Weights of a small transformer language model.
Size: 8 layers, MLP 3072 GELU, 107M parameters.
Architecture: rotary positions, biases, untied embeddings, attention and MLP in parallel.
MLP neurons of a small language model. Each row is named by its layer, matrix (up: input weights) and neuron, and shows model dimensions 288-351. Each number is 128 + 32 x the weight over its row's rms, rounded and kept within 0 to 255.
A block is one neuron, or neurons of one layer that tend to fire together. After each block is what it responds to, as a language model described it from the Wikipedia text at the highest values.

L5.up70 [138 140 139 143 130  75 155 144 100 130 115 141  52 175 144  69 176 198  79 162 138 104 136 112  77 115  78 160 117 135 131 124 167 131 122 158 120 167 108 167  59 178  83  94 129  64 126  91 156 179 101 115  74 131 138 106 134  68 151 109  92 114  87  78]
L5.up97 [ 89 113 119 124 129  73 154 187 175 146  89  25 135 212  91 130 121 167 164 123 170 125 119  89 176 117  70 176 166 156  85  97 134  83 143 105 109 148 160 128  66  58 128 140 148 158  78  63 115 132   0 151 112 109 133 115 163 135 114 166 117 104 106 149]
L5.up603 [122  83  75 142  95 134  87 177 116 142 128 122 149 163 117 153  96  95 133  72  72 151 101 131 114 111  96  50 117 155 111 181 166  98 114 108  87 105 111 131 146 160  95 122 161 144 162  73 116 121 118 124 105 116 158 104 141 130 137 154 164  88 108 108]
L5.up891 [ 92 154 143 200 111 138  89 118 108 138 171 142 158 151 158  74 166 115 151 185 150 108  66 121 141 131 124 130  88 114 130 144 151 121 123 201  96 134 165 129 141  46 119 123 155 106 174 125 155 101 123 153 126 124 107 136 146 182 108 139 149 138  99 135]
L5.up1283 [149 118 138 110 213 134  94 133 133 131 114 139 147  92 134 115 156 150 102 134 140 111  69 104 116 142  93 170  76 161 128 147 143  75  71 122  74 114 127  90 123 146 172 141 149 151 165 151  61 150 145  93 149 165 100 150 115 110 119 142 107 132 131 121]
L5.up1407 [128 139 105 157 158 104 109 111 133 117  74 101  43 158 132  83  82  88 139 158 134 173 149 114  80  95 147 183 142 102 193  73 104 140 156 138  74 131 125 161 177 138  92 143 127 146 119 130 109 103 128 150 115 115 155 138 109 187 115 177 144 158 124 117]
L5.up2408 [ 94 165 142 135 196 162 161 121  94 167  75 147 108 116 150  95 128 101 134  99 130 134 136  85 130 110 131 133 154 116 148  98 129  91 143 149 128 198  55 168 134 122 160 142 135 117 160 141 156 121  91 158 107 158 147 166 176 195 120 150  73 119 103 127]
L5.up2488 [142 142 132 210 116  87 169 185 142 133 127  82 130 154 170 118 135 180 153 105 134 138 122 138 125 110 135 151 137 168 157 108 126 104 129 110 102 112 198  91 133  54 168  78 166 116 147 122  86  86  82 151  66 148 106  89 106 137 118  40 116 125 135 123]
Description: Table header cells. Pipe separators and column names in wiki table header rows, above all football career-statistics headers such as Apps | Goals | Apps, also Team |, Duration |, Length |.

L3.up1709 [122 192 144 106 159 147 145 132 165 139 174  85 165 115 116 146 147 138 174 139 141 159  89 109 110 173  87 168 144 122 142 102 144 111 112 161 165 167 122 186  61 131 142 123 166 137  75 143 135 127  94 106 109 158  99 105  64 136 111 154 159 121  70 137]
Description: Football club and league text. Tokens inside sports club, league and competition names in football or hockey career text, such as Division, Partizan, Predators, plus score hyphens.

L5.up320 [108  88 137  98 147 135 168 144 141 104 178 108 156 126  96 138  72 116 151 157 129 155 118 152 154 192 130 163 139 140 162 146 132 191 121 100 141 125 100 123  61 153 108  89 141 112 157 179  95 205 142  58 213 134 141 116 112 156  97 124 135  83 138  51]
L5.up414 [139 158 200 150 144 133 136  57 117 166 140  97 146 137 145  48 150  63 123 101 100 126 145  92 132  64 140 116 147 186 139  97  99 151  92 101 139  91 137 203 102 129 121 114 141 116  55 167 146 132 143  92 143 101 137 176 181  91 133 140 131  89 122 142]
L5.up1250 [ 65 122 126  96 139 105 171 109 120 114 212 107 130 102 108 121 126 161 124 125 159 153 153 104 139  65 116 138 113 125 112 123  91 150  77 103  73 109 129 158 127  94 123  78  82 129 173 127 146 138 144 100 132 132 134  93 110 203 117  58 199 112 164 165]
L5.up1689 [159 146 162 153 155 140 110 119  86 112 194 122 114 190 114 132  60 120 162 181 144 111 148 130 124 207 106 113 184 128 134  87 162  91  87  66  78 189 177 163  99 151 150  71 101  86 150 183 155 139 157 115 136  97  58  90 109 106 226 164 139 133 144 157]
L5.up1753 [ 75 154 102 160  96 100 151 153 134  98 132 113 131 130 101 127  87 108 133 205 159 136  75 112 172  97 125 176 165 112 103  83 208 135  55 147 142  83  55  88 137 129 122 121 110 170 116 207 126 194 134  93 104 135 166 184 166 121 101 103  78  76 177 140]
L5.up2205 [ 96 120 160 134  86 188 111 128 110 158 152  77 127 181  85  93 135 110 121 121  83 125  84 133 153 108 122 123  66  64 204 183 110 175 131  84  85 141  62 118  65 131  98 164 149 123  87  91  95 107 150  97 183 133 157 114 114  93 115 105 104  74 156 130]
L5.up2509 [127 140 136 105 138 168 143 142 164  91 176 151 155 127  74 174  97 109 141 103 127 132 112 160  58 133 120 106 118 122 107 164 116 155 122 111  96 139 106 173  98 126  84  82 123 166 172 129 112 119 168 115 173 155  97  72 108 116 160 127 134  78  67 123]
L5.up2939 [121 148 162 159 135 125 167 148  74 118 110 126 183 125 117  91 152 154 108 151  92 145 154 146 157 170 127 162 111 172 154 123 144 150  50  82 159  96 146 175  91  30 132  95 149 160 135 136 120 127 150  88 102 138 128 113 171 171  83 128 133 126 106 118]
Description: Before a past participle. Auxiliaries, adverbs and modal or negation words that come just before a past participle, mostly in passive or perfect verb phrases, e.g. was developed, being imposed, had laid off, officially opened.

L3.up2167 [119 105 191 113 142 101 113 112 100 125 122 134 153 161 119 106 132 168 141 120 191 117 171 133 164 157 155 129 111  78 106 155 174 161 149 161 112 110  68 129  78 102 160  91 105 158 101  78 133 200 146 115  80  71 124 102 131 116 179 101 156 138 121 172]
Description: Pre-verb auxiliaries and particles. Function words just before a main verb or predicate, such as infinitive to, auxiliaries, not, also, being, as in "scheduled to be released".

L3.up1919 [150 153 116 137 141 200 142 145 103 144 185 120 139 155 181 135  75  96  96 130 120 125 101 111 126 125 166 187 146 178 127  78 136 104 122 153 134 104 135 113  79 159 131 115 127 102 143  91 110 134 105 113 137 149  93 132  84 137 104 164 139 153 124  96]
Description: Table header column separators. Pipe separators between column names in the header row of Wikipedia tables, e.g. Club | Season | League, Votes | % | ±%, Pld | W | L.

L2.up474 [142 150 122  88 151  98 181 105 124 142 111 157 124 150  92 137 136 169  96 180 172 134  84  96 144 176 173  66 119 133  88  98 125 152 136  98 118  86 128 152  79 148 127  87 103 144 138 130  70 114  94 137 122  83 177  60 151 101 123 134 150 130 128 117]
L2.up604 [113 143 120 115 149 150 150  93  84 157 158 133 132 144 101 156 214  95 137  82 158 190 179 131 104 151 145  95 107 159 137 136 114 105 118 162  76 128 121 104 152 157 119 139 103 154  80 137 127 145  96 111 119 135 187  80 146 102 157 114  89 133  85 133]
L2.up778 [ 81 146 123 166 151 160 243  61  46 163 151 155 108 113 130 158 141  94 170 160 216 148  84 123 125 156 133 145 136  79 115 112 105  77 143 114 117  99  94 154 156 154 127 139 156 184  83 120 106 138 104 105  86  99 124 119  56 161 111 118 133 106 164  87]
L2.up935 [147 169 137 185  71  20 176  54 145 179 137 136 141  99 116 103 147 138 197  84 102  94 128 128 116 132  71 207 153 126 102 140 146 124 100 164 111 177 108 140 100 166 187 128 138 153 138 136 112 162 131 112 163 187 107 145 143  51 112  42 124 111 136  76]
L2.up1316 [138 148 134 135  90 131 128  93 119 162 144 148 135  91 162  37  92 134 137 146  95 118 122 101 143  99 138 112 139 132 124 111 102 121 181 126 157 146 147 209 104  78 159 100 165 212 128 138 157 104 131 137 141  73 123 198 111  89 118 145  62 124 157 148]
L2.up1985 [131 165 154 123 195 107 114 104  87 122 141 128 133 128 136 139  87 131 163 160 150 150  34 134 108 127 137 109  92 115 139 102 115 111 108 143 155 125 132 145 135 127 208 109 131 178 119 151 103 129 132 143  63  89 163 115 130 118  71 102  75 114 159 141]
L2.up2364 [203 193 137 128 134 109 231 123 119  91 145 154 146 163  70 189 117 142 119 147 110 118 120  79 110 156 114 143 115 123 112 116  83 133 162 162 118 157 122 177 163  86 161 148  64 179  90 161 128  98  94 109 116 135 104  84  86  55 158 148 125 130 110 163]
L2.up2584 [142 146 111  88 181 119  88  86 141  83  86 164 115 133 108 111  96 141 181 191 189  80 120 154 135 101 157 101 121 166 104 132 172  82 104 160 132 101  88 144 158 136  94 117 117 155  80 162 128 154  25 119 120  78 135  65 148 179 166 127 151 118 112 129]
Description: End of opening time phrases. Last token of a sentence-opening time phrase, just before the main clause, such as the final year digit in "In 1970", "On April 6," or "That year".

L3.up1691 [169 166  87 170  92 154 156 173 175  29 154  99 164 127 121 129  76 125  90 120  73 116 126  99  78 135  96 128 137  88 142  69 101 183 116 137 134 112 140 167 170  83 105 160  94 108 139 140 158 113  53 167 150 163 137  86 162 145 137 106 122 104 140 131]
Description: Paragraph-ending punctuation. Closing punctuation, mostly a period and sometimes a quote mark or parenthesis, that ends a paragraph right before a line break or section heading.

L2.up96 [188 181 107 123  79 109 136 154 159 134 153 111 154 113 107 133  94 163 149 110 204 144 116 134 106 102 158 127 115 122 126 145  60 104 177 106  69 145 157 179 160 151 158 147 102  76 157 106  46 104 133 179 206 121 170  97 134  86  85 104 133 158 138 191]
L2.up557 [139 127 137 135  92 175 106 122 115 135 155 154  85 167 133 102 115 161 162 126 192 147 108 160 108 126 125  88 126  49  95 118 170 183 128 106  77 133 118 150 126 120 168 151 186 162  97 103 105  97 137 126 148 148 103 191 119 103 128 119 171  68 136 130]
L2.up1009 [100 108 102 192  92 118 168  73 144 140 106  46 143 118 104  83 151 170 143  80 150 127 108 143 135 109 107 183 172  92 100 179 114 144 129 122 155 143 163 125 131 199 129 106  70 141  74 107 144 153  78 121 130 131 129 174 101  73  90  80 140  77 136  94]
L2.up1433 [156 132 130 244 137 183 195 122 191  98 101 121 130 157 137 146 101 119 146  98 181 135  98  76 153 131 156 133 146  68 164 152  92 139 159  49  51 137 173  98 181 129  96 142 134 165  80 114 203 153 140 130 108 178 104  97 167 133 115  45 128 122 109 149]
L2.up1581 [138 131 105 206 149 155 193 142  84  92  99 145 131 134 105 162 142 140 126 144 148 157 135  97 165 187 143 126 131 123 126  98 147 122 115  87 122 116 170 122  65 108 142 167 109 211 127 116  80 178 141  45 153 114  91 146 158  81  71 173  92 135 123 184]
L2.up1629 [133  81 125  96 148 138 158 182 147 142 131  53 135  93  97 152 115 151 109 137 162 108 139 137 141 130 150 124 100 137 142 104  96 132 148   0 179 163 135 144 146 128  73 138 114 137 136 170 143  96 100  23 140 161  67 136 168 123  87 163  94  88 150 134]
L2.up2356 [181  93 141 189  79  63 142 111 156 113 109 105  95 129 107  66 176 119 133  36 145 147 141 123 168 114 151  94 123  86 122  94 162 118 126  69 109  61 133 140 155 140 170 126  87 162 175 115 104 125 120 138 133 122 140 125 137 112 131 102 107  89 158 117]
L2.up2693 [143 171  91 107  77 116 102  89  89 102  66  96 124 100 161 159 143 114 153 124 104 138  87 119 202 163 162 125 188 176 129 152 138 122 228 132 177 125  90 147 142 131 151 119  96 115  75  91 155 166 160 133 173 155 140 151  96  55  94 141 178 141 128 138]
Description: Proper-name completion tokens. Final word-piece or second word of multi-part proper names such as leagues, teams, places and codes, like Big Ten, Mother-well, Monte Carlo.

L3.up2254 [133 180  57 145 108 105 151 187  83 132 162  85 121 110 115 127 137 100 126 118 128 174 144 165 114 108 115 121 140 146  86  94 143 119 124  84 162 134 153  87 139  96  94  56 177 104 147 107 149  87 140 120 182 146 119 142 147 142 101 140 136 117 131 127]
Description: Upcoming date anticipation. Tokens just before a date or year, such as released, started, c., April, or a year prefix like 199/198 in biographies and tables.

L5.up47 [139 178  95 111 118 121  95 143 158  91 150 100 130 118 124 116 138 139 212  94 140 122 170 131 105 128 153 100  95 126  85  90 153 119 142  99 123  81 116 117 116 193 132  93 111  87 102 150  80 106 116 150 142  54  95 138 105 123  99 113 135 111 124 125]
L5.up253 [150 163 127 111 115  85 126  68 137  97 110 110 122 147  75 131 107 105 146  91 107 119 157  98 145 179  93 106 144  99 128  74 116 115 140  81 112 118 110 181  85 130 168  86 143 122  96 132 132 157 127 103 144  80  92  95  82 105 111 115 165 175 114 185]
L5.up691 [127 117  56 125 155 155 148 141 107  87  90  86 109 159 125 146  64 107 122 162 149 164 129 113  96 190 127 125   0 110  90  43 141 129 132 123  77 102 107 136 120 161 113  98 105 131  37 175 102 134 106 119 121 109 126 146  88 147 121 147 138 117  98 142]
L5.up746 [112 113 156 149 192 157 152 150 131 133 135 143 160 133 161 137 116  84 173  89  43 151 163 131 128 146 154 175  97 142  82 119 156 112 159 137 126 133 122  96 109 143 144 165 138  94  86 145 135 175  18  97 154 124 152  53 143 168 141 127 154  94 151  83]
L5.up846 [ 70 129 119 120 104 151 111 122 121  74 124 134 130 143 154 102  66 113  76 100 107 155 128 119  72 138 160 160  92 178 121  92 167 144  78 165 112 146 124 113 159 115 154 158 137 135 172 104 150 117 172  95 156  87 177 118 137 102 153 149 105 152  93 122]
L5.up1353 [138  97  98 144 158 105 116 127  90 103 141 159 118 198 156 127 106 108 170 107 139 144 127 207 110 142 167 141  64 167  78 103 140 148 178  92 127 127  75 104  32 133 191 105  65 167  85 100 103  90 147  84 111 115 109  75 171 115 101 182 183  75  63 104]
L5.up1717 [182 100 109 141 110  87 114 127 102 123 109  39 149 118 150 164 110 121 179 110 156 108  85 102 156 149 154 117  71  96  72  98  90 173 147 143 114 124 120 110  86 176 196 144 150 105   9 141 107 116 135 148 142 167 103 124 103 142 121 147 185  77  82 155]
L5.up2345 [217 107  95 156 168 168 133  83 163  81  86  90 146 154 161 159 179 126 186 129 164 146 110 159 131 175 111  96 128 130 120  70 119 132 138  83 119  96 134 126 130 162 146  41 105 106  84 162  82  73 117 146 158 116  85 117 105  84 138 134 155 101 108 134]
Description: Before a year. Tokens just before a year's last digits: the year's first three digits (199, 202), or a month, in, from, since before the year.

L2.up125 [173 124 113 102 161 196 166 160 138 108 110 122 135 177 140 145  98 139 148 176 193 145 134 119  98 176 130 137 204 190  78 156  81 128 100  56  76  96 135  74 131 135 105 105 147 180  68 157 151 127 141 147 105 170  73 210 143 150 114 149 137 129 152 161]
L2.up499 [111 130 185 144 130 138 178 174 129  46 153 150 159 147  80 142 158  85 143 140 139 150 172 113 106 167 101 255 128 130 128 141  60  59  64 105 179 166 109 112  85 163 117 111 119  97 139 130 170  97 111 141 117 133 179 117 156 107  94 110 136 165 106 128]
L2.up1292 [ 84  98 194 144  86 171  94 117 107 173  63 118 147 105 143 118  96  77 102 220  70 139 118 171 164  86 131 135 102 134 112 134  85 128 165 155 161 114 142 130 100 139 113 104 130 103  97 127 191 108 148 164 108 189 172 129 165  94 155 127  81  91 136 158]
L2.up1296 [167  94 137 112 143 163  82 113 126  55 104 118 118 136 137 152 127 122  84  75  65 135 136 101 110 147  61 163 143  80 106  93 129 128 138 133  98 143  82 125  99 140 132 111  96 134 145  95 125 131 149 153 108 158 150 109 135  94 155 105 133 129 126  67]
L2.up1593 [123  70 131  90 137 136  94 149 142 117 102 130 118 133 149 146  53 121  65 108 152 147  97 175 115 110 116  94 149  83 128 137 155  76  35  55 102 108 168  81 185 130 123 134  90  81 156 130 112 141 105  97  73 162 104  79 103 144 130 152 111  85 142 129]
L2.up1620 [107 116 181 114 143 116  98 106 129 118  73 146  98 145 141  66 133 138 165 127 140  92 154 169 147 138  81 131  93 103  55 159 117 121 114 125  88 143 104 109  84  74 163 163 137 172  93 110 164  66 140 148 135 103 119 186  66 127 163 138 145 117 117 140]
L2.up2242 [120 104 120 121  82  97  81 147  96 123 109 137 126  90  59 106 153 154  94 152  84 114 134 173  93 112  86 112 117 112  90 129 103 132 134  86 170 184 181 144 130  97 136  19 170  92  86 129 150 137  78 110  57 157 112 106  95 125  91 125  92 143 140 114]
L2.up2752 [119 192 158 124  96 107 126 169 111 168 114 117 164 187  98  97 135  89 145 216 116 122 116 147 139 141 101 120  66  97 166 174 131 103 101 114 144 145 172  76 141  97 102 159 120  63 103 166 145 101 166 134 118 116 151  66 129  90 154 120 103 113 177 244]
Description: Paragraph-ending punctuation. Sentence-final periods, closing quote-periods or colons that end a paragraph in prose, just before a blank line, section heading, or list.

L2.up73 [133 155 175 164  71 128 152 106 126  90 172 152 149 163 146 101 149  53 123 130 196 147 148 119 104 148 142 124 101 139 172 160 162 177 100  94 119 181 132 153 119 132 112 163 154  85 118 109 168 127 127 165 131 110 148 116 160 124 109 107 176 185 106 127]
L2.up237 [124 116 147 148 180 125 162  94  89 171 134 161 133 183 108 131 122 149 129  97 173 144 169  82 100  88 182 126 159 224 151 137 177 143 156 151 116 125 111 166 146 136 170 126 137 105  42 103 110  94 135 166 164 163 140  90 148 155 117 142 156 138 109 144]
L2.up623 [ 85 122 151 111  95 111 164 164 122  35 104 116 122 172  73 172 106  89  75 172 141 144 127  96 162 154 170 152 141 169 139 142  52 131 125  82 140 134 130 124 113 103 100 200 182 141 124 133 169 175  73  93 123 137  93 126 127 114 128 137 127 125 144  79]
L2.up1659 [ 97 136 111 138 117 134 149 100  92  90 122  83  66 163 141  86 160 128  46 131 159 120 114 134 150 157 160 106  59 163 126 113 129 195 121  99  86 129 106  49 130 143 136 119 201 164  86 188 144 124 168 103  60 182 107  52 119 149 137 127 134 130 138 133]
L2.up1764 [154 129 162 130 125 110 181  96  72 117 130 110 155 139  67 151 135 153 104 107 122 155 154 160 103  80 172 121 131 155 149 135 140 139 143  98 160  95 117  90  55 142 179  87 116 179 119 108 102 117 143 108 102 113 152 144 107  71 107 137 110 166  72 143]
L2.up1830 [103 127  87 111 143 185 104  92 136 181 169  45 129 129 126 171 172 142 165 145 122 168 154 130  90 145 108 106 143 179 149 147 170 106 157 119 131 154 125 173 120 201 177  99 162 171 102 150  83  80  59 134  88 160 167 117  38  72 125 135  85 120 111 139]
L2.up1963 [143 170 130 108 123 142 119 175 138  75 177 143 170 105 122 150 150 160 168 105 124 131 196 177 145 144 166 119 168  74 181 154 124  82  61 119 150 123 121 103 168 133 161 139 176 129 165  98  95 158 149  46 156 149 140  85 107 116  90 140 122 134 160 150]
L2.up2627 [129 105 144 118 135  91 102  62  65 143  81 131 169  88 128 112 178 121 126 108  82 142  93 133  96 175  63 183 162 173 106 183 134 126 100  68  84 162 129  79 154 115 140  94 103 138  96 153 139 122  65 117 133 101 188 141 124 163 102 166 101 129 139 165]
Description: Table cell separators. Pipe separators between header columns in wiki tables, especially after Apps/Goals, Votes, or check, near the row's final columns.